{
  "n_layer": 16,
  "d_model": 192,
  "n_head": 3,
  "n_kv_head": 1,
  "head_dim": 64,
  "d_mlp": 512,
  "vocab_size": 7606,
  "activation": "swiglu",
  "norm": "layernorm",
  "norm_place": "pre",
  "norm_eps": 1e-06,
  "positions": "rope",
  "rope_base": 4000.0,
  "rope_fraction": 1.0,
  "qk_norm": true,
  "attn_scale": 0.168,
  "bias": "qkv",
  "tie_embeddings": true,
  "parallel_block": true,
  "init": "normal",
  "init_std_qkv": 0.059,
  "init_std_o": 0.0104,
  "init_std_up": 0.059,
  "init_std_down": 0.0104,
  "optimizer": "adamw",
  "lr": 0.00287,
  "lr_mult_qkv": 0.7,
  "beta1": 0.9,
  "beta2": 0.98,
  "lr_head": 0.00715,
  "grad_clip": 1.0,
  "warmup_steps": 339,
  "schedule": "wsd",
  "decay_fraction": 0.598,
  "decay_shape": "pow",
  "final_lr_fraction": 0.0,
  "batch_tokens": 32768,
  "seq_len": 128,
  "doc_mask": false,
  "train_tokens": 205400000,
  "steps": 6269,
  "dataset": "wikipedia_en"
}
MLP neurons of a small language model. Each row is named by its layer, matrix (gate and up: input weights; down: output weights) and neuron, and shows model dimensions 0-191. Each number is 500 + 40 x the weight over its row's rms, rounded and kept within 0 to 999. Numbers have three digits each. A neuron's up and down rows have the sign that makes its largest values positive.
Before each neuron's rows, "raises" lists the tokens whose logits its output raises most directly, leaving later layers aside.

raises: " ", ".", "al", "l", ")"
L13.gate472:533572440490477535423488466458505476555493501543532488556461524584558516493518536492555496451429463492475472436557509504552560543486459510574553452481473490515510486458523554470477519518524513511474476499488446587451480510549520507481467521474545530486477538472464529574412474510583473461521570516486450458427493459559467480501518511496533501440460511482521504463469395531578463483517523498527524518542548532460448477461443523481487482512474512585520497590549501402461415513533563486512511484557535532486465526555505608489455507516579483509515474512502547413473499496453488516
L13.up472:485520390524504528480579457475520513518515501494513523464499515508573533481478547559516445515423421473545528470489509497457559482499472451518467466487520479513518489495491501506486524504458551479525514533476466563376538468590510562490439478464552472560555463536482542413456431513555489474474543544509472485461423467523452476526538512456539468447487494538473544545539479514495586447514581483510426474504568471505481443501410511480526557491514551465464503506562539559501434530542505481473549514484495555490487412518501535495519508538476487482494566482503595382497494463479521466
L13.down472:477496500493536511524572556492534446456497549480477461524558452470484487519559433503426532474471546476607561451480528470517477502494473460488542501459540471478541499577546551549500498511426523365525502522503580499479482539473537475546527516471509496557505435438460480473485538422514442490468518536497517544524514479444466497515506496424527482551529484476500460533523550530477519549441532500545519463450459497463579470463469404502487545491423477515483546460452488546491538539459490533490494481484489512496504500478431522495467497497532463626540433544536414550505579567543510450

raises: "ming", "ct", "ched", "ette", "ction"
L2.gate142:455440504484554511528475508507533441533451381479467471541440516513506492551542533446566528510516488493451491540475388526413547478492490444476540535484530523453515505476539473471466483554489488523475409448418539478543485461562504536490550480556487526569494529492502562515528531504500462534463430510480529463502528549490503518489481553429472487483435432441517548535520451486518493470503518498475471571479546537455457544505519517512486549547435556396566578510463504521534506474489487528477513479495458538484531575512442523443471488522572488557501596508517478534542388511543484504
L2.up142:496442493508460472494519442460575429447552517451500531528493578535474506482514496510572494539474466511467490498520492524492509447507547527516440563565519485446583541525526563552573537493474463551515537470461545536498468536544552488499523545467474532550473451464498552508594476515480467517403550407516586497520458476499553514485577570498419533507490426470506479526495492450434473459453532499567528501519517493481487516548540464504473483526478474507476486596483491565467361431461465445456475502423503510473488496460492490470495491478444548460500530447528527496480497499531457560
L2.down142:547434464519577528563546465490491461497534513398453507485463570480458502562524559420492528561500481572497538499456442492454512486531506476528490557504535560507515507498476460510562508527495459421512465396464571536507440498494435511471484449486517558475496499514487532469428490537537484526430482490528555470490475522531468532476485488532482480553427474530532475558534475560406510536487520455574473517452479462481434543507503500611497521538565465548534461484472523620566421486479507543449508483473497566506493435516473456493515574486461463536524527505500460475509506474520471545

raises: ".", ",", ".\n\n", "s", " |"
L3.gate402:507484559458508511492549451488519573467477474545532513444515552525539513437503473423468540537456445544467505472493571494501526525473441522566486578539486470541438492498526549549478561472489528488505515476443499595467403460398527477502512487561435548472506496515521513495514533522490579499517476483503522579509467483500513485477437512542523500535513439514497501502541405575476494423504489533528441490542512528441496539436522456484475489476519480532470417487463496536564450570489475475463437503445552452478512567576548437451508536457532446494518455528494497606472479560556481498
L3.up402:494415521480488479568472554465437489548487458507467479497459449511478445503496494492544509473462476581483456442466562472473481452511477515471527520554483497536537490473510542555454480449498582484493521481486527511500505452516441538495480475528485465425457457489525543554453469543533556530530443543594511478493509451462565517464457456519593493460546518499421468555502480493530489510526465492517493490604487499546479498442500447472436514450530549519597497573487468607489483598469572500443455533447531497463479519478602505442539476487562494445524436488495424529472521492529519509
L3.down402:499495523525571435475498504536479528498532525470509450545516552423526505500486524531488529527495532458491541497525473494547551553581565485464483463513526531522517407538456460519464535448502462413562527522535478487531576517572513500518480472422481474518484481449497567494480529472494459499524448480543453447453499497537456538484486493478491481441517559520543503517489483447560484515475527474434494493481504492562533443556496545566529521527468486518449596430587507458392513512483501428508547437528485506493480407457349522547482468586491493569449545485472507481531526508463517471

raises: "ical", "ically", "ico", "ician", "ique"
L11.gate350:485559534464415468458534470527558528566516425522500507525545475501472524459461472407458487546495504451458576503496468517484528481460468547500506494460444444575457483488478462436467541577523450553550467545458501525465516484518532487536476464542539522470477568524428567532506499550530501506543495537418494400507503457447542468486530561448455541526494560486528479477514453472488443497528463513604533528458482528467468519542421572479420521490434547496480526555503489487494420551496513531528542490454568516468554500493581476517486496468503446463550545437430535499493466522479540519
L11.up350:500484498476492493540499456570497529565508544470448488546505494478552488493539483445555492531518482477554542500480444499564497503468490512416489437474557501575473496465501441484541517559517507474518480543481504532452468487543522497516514439505431573531502504419441499567494511554522402480492441413461450531539454465537483524400530532543551470481493467451467503451496552460477490467492566508558539560457496469427478465553582519422504488509435478417563546512555449541505520553458547439552533522541511494459490512492514491516509603514536460496493522505449481456571488444426510526
L11.down350:443486497460483522555481508514506488548559494534464486507490481481516513481398519465450534515485498504524542494475478544469531479564468506479508520466479538538497498539585448520514504494576521570485418523556539548474568503525497469538471490525555531547530450470517604473532412519527522479421437466488429462555465452556482488534505528538483553447469490506488469533423521425497476513495464470450447454532521521564449519546427518452495464497558532482384533478446529470479540525506511493503537519528513493537552585522425429477463467473463508511564460444495486510542595529568484422

raises: "ical", "ically", "ica", "lement", "ece"
L7.gate252:541518459474528502459607516549552520562460550459522545480585488507496489491494463416498512479522450508469479473501502522526515527493513519558573457454499434535581500470488492515486476470543439530445456545522419518517502510504522529464490525485589499525517504495525425455487490519457573496508567406509585499493526493441487534530459572548434516464487510452511510436518481524513499532514454528529542488475505518527463484516409602433456508464463525518487491474519544487530483531400535450479525489469525500555499510494484564452575456439480395496513498547458546496469471537436556417
L7.up252:543561570494481435523453493513493489501563554504437515423531507520491486440494556450573477479532470439554517517522483506524463567526477525496549487548513536472548429451492559591458438518447540534535498526525551508502520537566562493469512502508469485529367435484508460430487552480469461460537523500542445406557519468457475515512562490501533491523549455537520468467494467504505524467485444494538512516469410511511448544538485545488526499449431463473462517572500461560499509468457471493514480526445515473546537509565489558533485515533449473535408493480450459531570540443464458555
L7.down252:476503499520420506486479544447507492519545432448533541497536549481474477528485493446508499541490408536546565509557502535523426507476472375429507476465508541494469484447580521545483464527612517596525518622546489506496524501472550506506473472450529442463565546504527518530528453469485452442459527513505490472531401486464523519488573488542522457559420512492480463553477480508442531519531504492551510501508546520498410519632497492456480467472493440438484474522503510529476422524561530494504524513507524459535516529525545489495508443445494533514489497456487487533499522472538537557

raises: "of", "ob", "ops", "oman", "oc"
L11.gate249:559575568547503471544502513587528490514533438517521494507506499541489500503503483544561506483515570516507402508536518496486537512523475496529532497510491444534483547475599570460459566497528424534510387549500514552500496522506455460521514478490506424514398533598509532468524515644463496512522446474484469510465405449429540535502511474503533458520475438490499489508472503503500492464466468443433567446455506525493466511436489502490450530482467483518517484558487484489562516509538514437455497545550482571477536524544483501509445415435511572494467478491511449516450478497462476550
L11.up249:497470582511493549434499474514538475452454428514500493448442537520515521489566503548495471458540487490481467553468431480510624535525480574464464509449512448513578505531541496506450556441557444483455582524471534489469529454537510433571491515433529455493406466546501517457494526457497495522501399498468514563446491502449499474494535489484473486494568521516468530565481509506557511564483423525471461562454533564547504473533515491508582477522444540503538531538452537514522479473516522488496489478538466553514498483584514421445475564448489478473450539533438473517446477560529477475
L11.down249:467523541502499537403540471522542532525401545506572378518491485479485510469521527614479478442454564538500455495516482495493539516522539504566536489445513538423530544493547487489470530480531457475506544501567514458496464543540567430486555520468469494530421443521490493470505521489529492519419488492503570449477502474397536549446443420418503492478486434505513502506521598456503554512497563475466567530529514491519494521497528571510483487513492512492477557541534538532473422473450481471527460533554467477484514469464444492485493542534509491547448549522437504542468484437431515505

raises: "\n\n", "\n", " |", ")\n\n", " In"
L12.gate164:444524492543529494436508484543535482508611512549545496532428510553483530555529559464459535488512387444483545499509501571490467535492474510510525508563516498471560490496571483456462539578549508496468494505472490480549515473506503458480512545475494445510516479551461540506423441448511542448512509470475529474465468515549551485496608547554552432499526500415525474514518474447492486481459539493615508547457574464491512516425475583443525532536496522543452422528509585536492453515470477508488502514481558558566526480460489518451520518479559452460486503564508519444474490539455469448
L12.up164:514502446483480484494531500491552505509466559519522492470480581472571575538510501504444492549441570454434539488490502580509533511567469531484516531429440565461536493507489516480434447545570476494494462499512532467508402505508516453470501506488564472499518500564473527565486466522527485438521528518427503474478502552582491547518507527544507486474480505425480468458438421484531489531474509518477423549513502498545490585434570539544476423551474427479551446517486564500510539522509437433449560570547501490549488520511473484476575452518457513460515483494483491456555455449479422434
L12.down164:460450548567477478521513617498551538522480503484469529469493472494521551507536490507501493558550494439541507542455553508443513491530457450542497465408534514481564485515527512462462468460453500355534543472515558561496586525568516496545513558470488565507445478461499482455439471500481396541541541493542497495487487480501499573470540540453408536481539524541497506447516501470483536528564497446475552511441437487472541561429487480558514475476454556540486510510527546496477498451532514454534514431513468417440488425489556474522487487503475506535517530435473539456552513489538475495

raises: " |\n", " |\n\n", " |", " Won", " her"
L11.gate484:484490542473471523488558510473521410468517412472477454500473500510461539575533486518552486515475513488503507442497583469512542437444604537537545556480517416450476511479447432563489510480459566582516485579415543483552496491478524549434492508489478417483465538510443465525498455645502479506545523454522502487519548459468521505440503546490563531461487477532436522496492504494470437484470504565527536480525487476488498463528482472452499529526470500510424494478475567535435443490491512516484529525544523557495493467576524474459479456526485488444483481500483504509472433544517396428
L11.up484:497555567535505494458522498601503438533551553478430478532457454472554526440549537475431504510491477512479522472491452495531481457500494475487472547528541528495558499482553473499438432532440474475434476531533487491525513469555531546499513518498520557500565491523556597461457497456560561513514476516514446548529509517463510511554425456483504491420497550464521511497495511505611525522536506483534516504473492511433524534458477505485401503486529552497459488486506522434414475494491578486513413490591547536436503518515501592493473384522518492538428555516444492500444480442489484471
L11.down484:443404502523534505465575605501526528518479491513496430522494530475387549539482530544478558500467476492537507515445547493486448514526506494502462489536536594452456517518464499531526486507483504545500513525458508533509427562504416500443427511502411474476525592482453452509422483558514437532447486443555484442551574489507507470551572581485498515477500471591534482509479489503509508495537518505567483546582489460459464495510578504470508490503477543462487451524460537499501556465497516472515562488507431505438496523514484583462526512539529483457501409427520462518482525477480539469

raises: "ous", "ously", "wan", "ently", "ph"
L11.gate396:467451486471501570489551530457489429487520493567458576497533479506500511435611441434528537552512519448461558504476489480452514557532513494491500537426531451632493448467497526462491532499482469536479449416456547555525504495496493526449544480530497507515489501518436466546479465537412546463454494491451516466481490500514541541494488482506515609391475457436464460450470449557526507490461513521481502543482513501506489442535474526486547496438442452526525441490536489551509524524512503492502507543532585492467525506544521591487415507552539463491557550514482597552471519504488515491
L11.up396:501494533518497487499530518511492445506487525488550498503480490503574473473514486502482427409495480471503436460488543511445530507582463468534487530438537572534447500511467470547454511501528517497465463507522497581478496483527488522503525472531563455520551440519418493435460542507498484412550505457529468483442491578462434623490443512525512531523556488484509463416556481466489520505516539489463509571488500501465511559510525470484544534569540494483488392537559597497522517472479436471472575492488535521570532489504561524523510539501497385459475457523530572514433534559450446456
L11.down396:572493465523560458584508511527456464515518520536534475512524482471561498435494466467511491408488467505428507482428531503576461489474528474493515488522457439537471461474549475512524524464425467566488554430550504554495526524588492509532491471485515469512505497536515383490491460489429514446478542476564514496515486431446562436514534473449535519539496556480459524450517512463544467453495547490503478508478521514496504530521527392510526498506550528395506550493461472574425493567511497533504473532460450577492479533541453598508531622493512501456455445524513546488494533545489503497

raises: "s", "r", "ls", "st", "sis"
L11.gate280:550480512507458455442487522436596525543534517444516511508493464513580483439564488412502557458508450483499498488442552523487485550540452417519541519538512532473489512458555534554426457451489471516521497477521409500513411585551565517502455478553511495512484482521475518535529576507442469432520542483453471523429487576438549490556596528515502501513432494478556514474491455505500503527495434479506550540434551527490457479518487508474506453426521451565500486494523543495531526522495442449469509493523562486540578520573554504522520489469514418497510482515482483513401475513501451527
L11.up280:500448495538497485468559538490555549465589534507467477448476425570498488494482467547507543522554433486499492495514492494538514509504505542540598471441545430445501482530526462552470480458474536457532580416496433514535495498519530554457522472473544526453496531532452488530545482541533502506458496450455489503466446529437443474471589448553521514540537479457536477555459556497501495560556481488493460455532448537433590521460445513503532508496539544412461479476511462471582481497451488443508578532505588500447476531539533500509546500513476420498594457470431533488482514540522469492
L11.down280:536463473521438486523508471474432513472500561479591582490506498435475530486495498459438576465436483490456503498510453569459557471551552500457487510475486531391494498587528564463490503538448520456460512467431472457557511480557549493490547487479527460471434519430484451561569462518478619486472525464550498511477543557429544423496517456472472459520513517476515542489454507493446514548502439483548471558582538529530541511493441494508452508537523472476512538514555494488544522478457498472507390485517451469541564500479540467528536459466470543495461516506529544575546489534507532519

raises: "==", "===", "Personal", "Species", "After"
L2.gate188:508526493496541554501477440646438564554506457437484543488513511540495509517525457487499439505506475494496454475485517534487529485491480491553515485607486522468439508504519483471505476575488442532539471515509464518512520462496444503528517528581456561593532556494595389519463462455524435478468519526497481489463501452459544534487495443507511507493495463486492498419467534423404484433543508521553551500512507503497507538487471498516456542453462545470546528541486502502527496507471513533535486504523487460500577465501582575518513490485566388486464484574446504509487540528577413491
L2.up188:534548528503477487529472431523487539517500600512545566458496495538513509473564459543523503508495487459565513569449503524493436525539442584525494508560474545484496515491504568518515450576429448506525521534520465501498398501485459489443504498504537510503463480439451471503497508461548500516461486518512533517479543551535556526583460478494522524547469500496563492408487509431458449442482554502504498464487551506451535626482480446488396484453571445488502511592492447511446469455503464498435463484543399531495538516529524504486562493511522482448571541545489504471499457475555443511
L2.down188:494548540560564482586463462547486491514559506501511487417542465489502425532567451575542495469512527405485485505470528510488464548478496492518442509519516534459464442528440507498505472476491520429565513471511478566557598484447428439508488479483463504499454502496472530474422486453521468490533457549550482536470543453479507507558557484473519550517471528561525502493531526488458492494514513551490486438443587515486505538528523487574560481488491523508512520516499541483384480531457581498449480522492450532489519492516429423440481497507498501587510519533514509437550480584499491374

raises: " ", "-", "==", "===", "1"
L12.gate309:512500501543438496457463439575523460501548559485527541482507444500465403521452495465575586452491547487469489540521500524483495487449454536578470492460449497455444498462594509471483505564556439509488491543528474521566521477492448542452493519476485515511469544514447500527543512516472512492524542513454463444458512519500477471498540452493498458460532457512464489466543467489498483363479470528560538501471555505427564539476583552469505480491578501589547503566448505516491530480464501442465453396472509507572530523517536564475524515536541521504503495532420497435567551450478494499
L12.up309:540520491548507454457516452516524461498623462537614523458477517514481484564444438517529504537506520470528504473491526557541511484484461507565506595480450568461535500510554455507490551487401463528518491525475486504570461437512461504511526511455460477452461541550521516481464477481489508504484583461536507504431541486435476491480571495489484574538518432478482476501561489515524460430468445469555549470470481448496471477522525530494481548451438446637547477539540563548452536496515498473493481432461508502552530527457499515411448451505502509470531507457491485511536545544523541427
L12.down309:445496491519490455546491476491495520476504480468552552391453517483442505494591494602494486486461484362501471497483545492525514539513544441511494540487548474425503504531466512512550530518495550475526514507512587545499495498473495503573541511488442472453529515509520480515422450450494428492502544540554503517465564462479469469497493539508521577535471507498531516515504530500557491515524487502468515416460459433512463469517515457659468502544491487566558483494502480503471500534515489481457479478408468505476509480484549489444531481539504547607519412490492501489477546500593562423

raises: ",", "\n\n", " is", "\n", " and"
L8.gate149:447438537420475531498530514479487470484546457465493521484499478504515507519486515517557511541527509481513449485477451470417459588512514492549442489472517527516501572519555493455509570431550415590537463505506464502472475456517470426481459454508444545428522533510475512501492527491508486509572509497466540445509425531529544549528498461585532447543467489463539575408489520508515437503539528501617475536510541452461512590462516510580563513464488524541481533545495554466413462430513491440466445480506539495557483477551550502493473515541519534462509563522495477501454494492512412458
L8.up149:560513544559512542541511495457511496440454528483484466543426452450505508510481549456565489542496491488482484508490494489512417539531481462502455581477500566466482557536520559530488520480499470462525443510473455519476473442452475491554418509520494487454518507426486471425568422517520481478514480543514517446502473509445529470470521453535467501571520472556441522449515534487485493510538556453524471458485450466483494597407508515554538437465531510474585497603500535605549409544499452497490479519569477503580484517490472543464521473455476520523483510589545538485471529499534521588
L8.down149:486501519518504458481488474434491506450450528491443498498487498492471477503549593562494541533495528486439516543447513480553475539558493484523473491490541498516541470508499471441516453528512575495525549553555624452527516490527496476511546578487468544471459454540472513482497431422478538484456522481477513512536520492454488535506468495459489438501518542620432477510479502485440517491470487571479570454587494498559529477471490517445492443558393525512523509605479522561442510546445498516465463522524510418472513497462453434584484456429445455459511524466550537458518509489510517580

raises: " |", "1", "0", "3", " |\n"
L12.gate481:549522543549479563423510497517537513467509536516546469539535501564497500465489486503511541500475548530442479482456432471550477474540473481487469530489508565495520549509459485422527498535477409551528449459467458502529510541513461418526473516610463500446555470499527481478423566541483532455528479499493486477478460462476466474452569519467494477499463468496500521422560477537510458458415499443567500526411505515455523529488559556531514539475514465513473449500498579510524493454478487452376570479441498465579570495547528569486459495545540455477543519506468473572565479472440457481
L12.up481:474518505467514441458545526537588460531484455508535502498465483508525518585481522547521530515440522561479477508547581443441486506574512537528518472509588533550493518494502575423577565542550487464557507456561512443468495536447508451475465465550481482474518578519524481481432573546472496470513499550508485466539513522518468516511559492466495486512462456488458474486499499468507445551497460493494469460429558531463499543554540549460453466516450470486448459537453551484550420456467531445494468452433516505490463563569485489433482539498480490543502492459514432538479375491492409491
L12.down481:466464504542513527505504503489477539543491503402519489549501531495387613490501513555485533508480522516468495499538512458489490518525557509466514509510510501444546483650405511501490462441546551562540519558532707474485539509529478484464504483461505474472550515534510469522482524468429477472469499515494464519481503507472506503542503482504481459486523499494479540546515473433509484501394511530506452511504477426517495530461529574487480471483504510471471502483515478439469496479530505497570547528476456513496486484509452496489526496481459518605520475348485518556481475444528503518

raises: "ges", "ests", "wards", "ged", "ty"
L3.gate265:442522590458470514452511507496448517604479484436453501498501424577498473532466540482519520432504509580528524473498560513513454471480520440451521454514453501483587468505486506478496498543485511456561485488461483494560464481501434428494506462488503503494522501564440475513517485540445460462558557411482501472477506535510476492508447535530519475525522531536464519457510438427513507519562536565497485498534501552523580601427470567459561554446555498599499385596566489540518485503476504531491511478495500515509512546495514463502444523465510546447481492553550451516542506446461509475
L3.up265:490514478501474589462516536495474450531522494477495537578448567475450525552484563465534528437478456509468503488486527446432510551528513535515480485472476487483465541460511448482427504553457497428522466512428437461558438572531510474489545470539504547473485463524471466562517461523431554500566533535536452514495471540519600589561528480485535468490469592404455500508462489495469546505516528485547508508532517557535482521524519522465507554499586439496532465554573517394459460483573504523550520491457499509436501543511449519477499557495484465519497500460458457525567420441520495505
L3.down265:424572514514471542486479530400473496586515500464515523441481517550445516562432533490506525417533517565556476496549504497507529489530451500461494464506530535491481524554513443521434497556508460412479502535431552482546500491516491481522521510512482543468532442502457481488562447553500474392619486516593469550492490534476525483512451506510521534493483470466506505449524483514484482495542477545507443498519527483532502579460408494497525610527580474464536496479531475474527494509487470532452520554547489538491522542472487414468447484513563510422554462457491427488539502425543471539

raises: ",", ":", ".", " |", "th"
L3.gate305:508486449463546456564504490595589548485516565565528541460537487529461523588502470554505541495449506496489466526456517470568478506524502530524531482498436516509514542443479571518517485491471555464489568505488373555508492455515526441514553472500458500441499530483488512505510506507467503613470500524521570444560523456392459489498428525438466484510494591558514477490496528526453483508456524569527475483528528515530483518509448417482472429480482473539564504452442483513515422465538485473475456489478511499506561534508465530434560529435501521469567507463510493526547477544499567440
L3.up305:558483509423521440496510469581602446494556551520507597481535455602449455475512481517443526516513511501494446551483570457470512479460482554503587461486497479453517571429504516497518496478515556525485495461422446577462451477491481450505429529563494483459512523540511535598462484495516511502491514445523568486547511457444478467466512511543463556502523543462452504519456505531513473481496512572541460497514458522523451559455526470498489478502456532588500409444452512531513452510527496505552482497451566545542537520528460540432518583468573472458475478444530511512522485526527527494
L3.down305:439512507573485542475505530429405536472491473474473432587477514425501431488508532481514483530467436442529489462516491549527515504565523479502397502546524538561502416570550490505530483495464449312511502575562539443504549508548518530506541476482513525523502453468515514485468491521546489487480476492557483532463512549529510549540448514493476452510487505476529493500535506442525554527481484437455498530524525488506527416543501500513556513564594483435508572536538498498427559492474531508486484485487460524442492477496476453534514450490426553521564539488458476513445529521501500496

raises: "1", "2", "3", "5", "4"
L13.gate52:537482508490454444504533429521523427499494491524559486435509520560489487506590459459503474508423499546471544531502501515577515470509493550474545580537500514467455559505506508575435521535456546542514447437514503565490511448544515441483552492465504531499524544530424503512497578541480497444512552463550539515486536440536457464474499424576519534477521435496485456519619480523467475494498493588505488448457518524454512549434474462460486548531506507512457526497505518445497502490526482554485478513470534536468574518481549586453556549470526495414500497483495500438495517486378421478
L13.up52:490500559545587467471512491500470410594480500587555509470463590529405521490515443465475585530514506580438548511542514475433531496484513473454557538516531404463496412496518518537461462500468568476453515418479518521489539463538478502433509426529530467519556548480509510520518558458463562539429496519541582539536516538513508450501470510503483452521532493573448501469535499479489504463471465512492541434513504454495502540473514538495511508507483544490483519471534562549497517548482444520543519455450520508517517458490443464419519539490513495510499438425578498568542504530440466488
L13.down52:419485532465538476481510508581461504509506495492536513385500439475504556471508571537528519380456587440507461483546493468537467516519496482508466527528478475448556488552487546457503465462434482474477479478562556473486510496464490513557548445500492499558532538449554552498420488460481401542433581547487485554489510506499471491572418522482521511507434499544565446560521535450488506476467474514456527505504453526548513483477555507495518515555505525534546529397499491504448531489521550487502501484437457512562475592523505514510497455500449556453477551480494503516444595476498481551

raises: ".", " and", "as", " ", ".\n\n"
L12.gate500:534551502501492543513573418538569497541486480467511511513524509509479522482546514524501444469466542492522492525475449428538555472485450449514494523535512509449442527389490457424496547522541456611545472494481544515527448436580478476465437448488447445502527541507486455543426530551544547489497509491537525527489488455512513542532523493549587476487449518494459604542513553547549471489466489530558514478467523489388519532490412501468470596482554485484490444470543481487494553433501494418461511478526516548582501533450503504466443563510468517434475491501480487479488480462494510460
L12.up500:494515465569435473525497441558561481467479563498482529533561577470503516535470445501373477508439526495479371523430518508499586483507474514473506507456537517497421540422493479497450520576486509490519496502508495521523484514471460508459439478491510493486493463390461496529452465481579470560546455506485527417504457450440544519572533502544541545574445543480499517590458512474459495544459527514491510506487469455501467582527441509449571575499544524559535473491523504517519498457580474489492542491461514517537530511491489560465510568540528507525492487563508505564521495459493488503
L12.down500:463484535506520453493381484471491539505474513479447497524454527498430557523492398472462528512560479446504525533486539432493580589503531509427494421422583570504544434537495544517451456526453522472540525483521496504488501536508497550529486548465516431461462466560483455530482515475532515533455536500578557490493501454527503521511455598515483538454534441476489464453475512471474529529514522517407445533530484526499501505512559455549542562547467471589554576538499556510441489478475478527467513514494467489494462502494427570544441442535539480495476445528512476456552560497507501493

raises: "ing", "ful", "ecting", "osed", "osing"
L11.gate39:467546449449495586468533512486522509438483457530531509520431471515458430512463530461523437505602496491499457596536500494521452482502461519504536513501476494486575522550425514518550514524517493535529459506455525530510454464452495546436449529483504512520460502508485435445436523502478549480517550452529498409513471440507577480422437454463531507390537518518475531541508557454499528481515534532575533481487510493514479525561560468497523542392561555523500493440493473524572496397476510477490455529493512556514568575547511536525468550513465484515527475451481500442547491572487465528
L11.up39:437515506475573495513487395500421494435522461530568510500468497494489529545530465472516516527583465529618459451432471523500461500484515564455514482512494483495527492498471480483548524431562531496540387502569432510516470519429541516551486525547521550477464552480559521454498578516492439462448551460513470469493488490542503573467545486515479517431530547480513479482471471472440505506517487489520476524448525452551510450564491476517499488563485445509524462454539510601570437443496524513463505450511512503501435485532490457589455505479581547506528526545547489556457493575529522515
L11.down39:492477486439513455491486501546559528466494498533542469525525568534474527427549503491526491486473476554558518503449467494520502487532481554506494440419606447429550516461460512447501555479519513516460479434506531485486513487480491458447476454464518604511501486488443473492451503514512440519461513522473492551571499540443462499500448471505535565519508452542560508417492531532540445480567498452497524490521554449545475543518521538600524483514514506588501527480553468446520492537489513541463409472450478535514549424559529437553514426492435557459499630428517488490530492483537504496

raises: " releg", " teams", " scoring", "loan", " league"
L5.gate174:493586553458472404396504454492504465523458444507500514539498559576473506535481493503462513560565463564511490573478500585485542531453482508446553447483492449471516544497447440517471454431514455478473478493443506446497516492466394484518489454551507540465524551499474529520401432472482562465532517504488500550424524494509565468555555523486475517528529500516520482497533485448531463497466485546465507498546543507509570454485504554505515515456467580571525487454547506545452477528559476473531497553569444562483543509518459501499455547509474574497466554495498540487588444527463479488
L5.up174:462507502528540444457539511473467515600509485474447497596452510506468480489555533511470544567525423563485471458505474538493621497468463543439576464518549490476450537420464480583535575492480518498449471568478505469448483489496459514541432497530530557413520519524463548513486521584461543498499515545468446522403512482504408486526474533514512515479522514471532461523508504528553495503463467514488447518529486492520534453469467438548514475488464538589484480422501444509524516547547453567528486539559499504443532539470492507490421549484529542484475487472467476455524434575510502524
L5.down174:509471463460494577563509511549512534484476504524521484465554486463459484495501489533577422373483578463501553427535468437488453472550498498517497523505565513515501507529571519499498496564520514551476533512573514479598500501553550484487534531525444487522486521527502458476563516500479413467496468444506492482636479521428547477478514460533483491429523529456477556481515543489478512507543521493522525448580510497477487540571500487530442525489529429437488523535443545477506490451447533404452556452479507467460474521486463470532568446509453448484566508501507476473450549415539494515

raises: "ors", "ary", "ing", "ful", "ether"
L8.gate378:538545459405417533499471458500498500514503397495472507545507570508507466453516487468556530516398542474480541486522513531500521496520525481537457499488496492525558489433572535498464517485518495512492447452473499552467513506456462542491448436528585504494494518522397401495484547484562522486498457468452525459441503489504513506478516493503548573500523457533595474491493434524531541500493592528581506576446543482469534456547451499479444585514542552482495545479461596510522505487536478552573505461499587514494456500408540545489490464495498447491467513471470449524508484577496517520
L8.up378:403530507469565540536477499509488449489530521590507460450522563485480507498497479422583535484451463475497476459495464476491482534474462579560505434528578490444480518450453480490488457434505479503478457503581477546523482524521476484446474507436509511446535527522515464554459549515483508455559485531571485532519504590480499530420504546520402529537529458496505476507497461469562475485499557438509480524496483460498506574514569589476525458558478548533545491455504567477443467574457497519553480435461489532506488480425523537506470534466509441562523529590557460440561487494494515467
L8.down378:556492501467499517546518457388549538494474512518485499400458605466514476486510430468604496494498434480527434486496430440529494448480496493441480483507509525459502562413429545465520549482494471489454582464488479558501482527473509493422503527482492506493576452464530479486548523529545500444451578514521495544526524537485507495489473487538511520492484509494428492496521569514526552463498531539513430513456479508481550494516582570538597459534509461484480555398515454471530484550465498494510494537481431540517546504429545450552484534551468510452463517529575517454492439468493535479

raises: " ft", " mi", " Preceded", " sq", " Succeeded"
L9.gate398:543543498480520449521488506469556483495592454521531463592529523525488454452540466503493524539475460528488564511486510413466523518463479577561512502472511471444458540517584505550505537484451477551497439514496469446488402495524521528489458568548525443569452465504527497567497460496517438506506509452498492470490489536521541489433564490480532585433534523523508537543535460518471440461438553531466533565496548533490478565487480495478439522500532483404490460456561427429478492565486477482590465512433561521493480458442487483531486403493470475430481528538561502496520524546504522488
L9.up398:451490507508542495483489527491590473511508524519488480512539437578476576535522467578496532464502457496488541502478455521518543519473544537512491449481474464513531489549497541516549592445469501511509468486540469410601464506482452459451513433480540590454455532502491474553489489478572548495512481398448510539500527560495577485509541532526550472516471529485485467401462454508473474497532442549538415479521511440468491509450441431413453539543512496502514431433515505485522518551459478528495456543507556556541557480519474557448439480486499537450560547513492439514552443514521519466
L9.down398:474487537533532462552422530551457492503510485494499565506543521484489505472478507486539499522471533494497507503537532561560459504544484503469394474496505511510553485580512456513505527519470449470469527357486528412422451475500456589521503480533578492501446534550557492492476460504475528502528471500491455471460417508539458545600456503468450458468495530598472522401503550505486544454410494474506563525443515529501458562532412544493476479452514529479489420476573473476530444580510526537544489494499544470500504456469525472510484530449503511592503500516489524497514513475522544548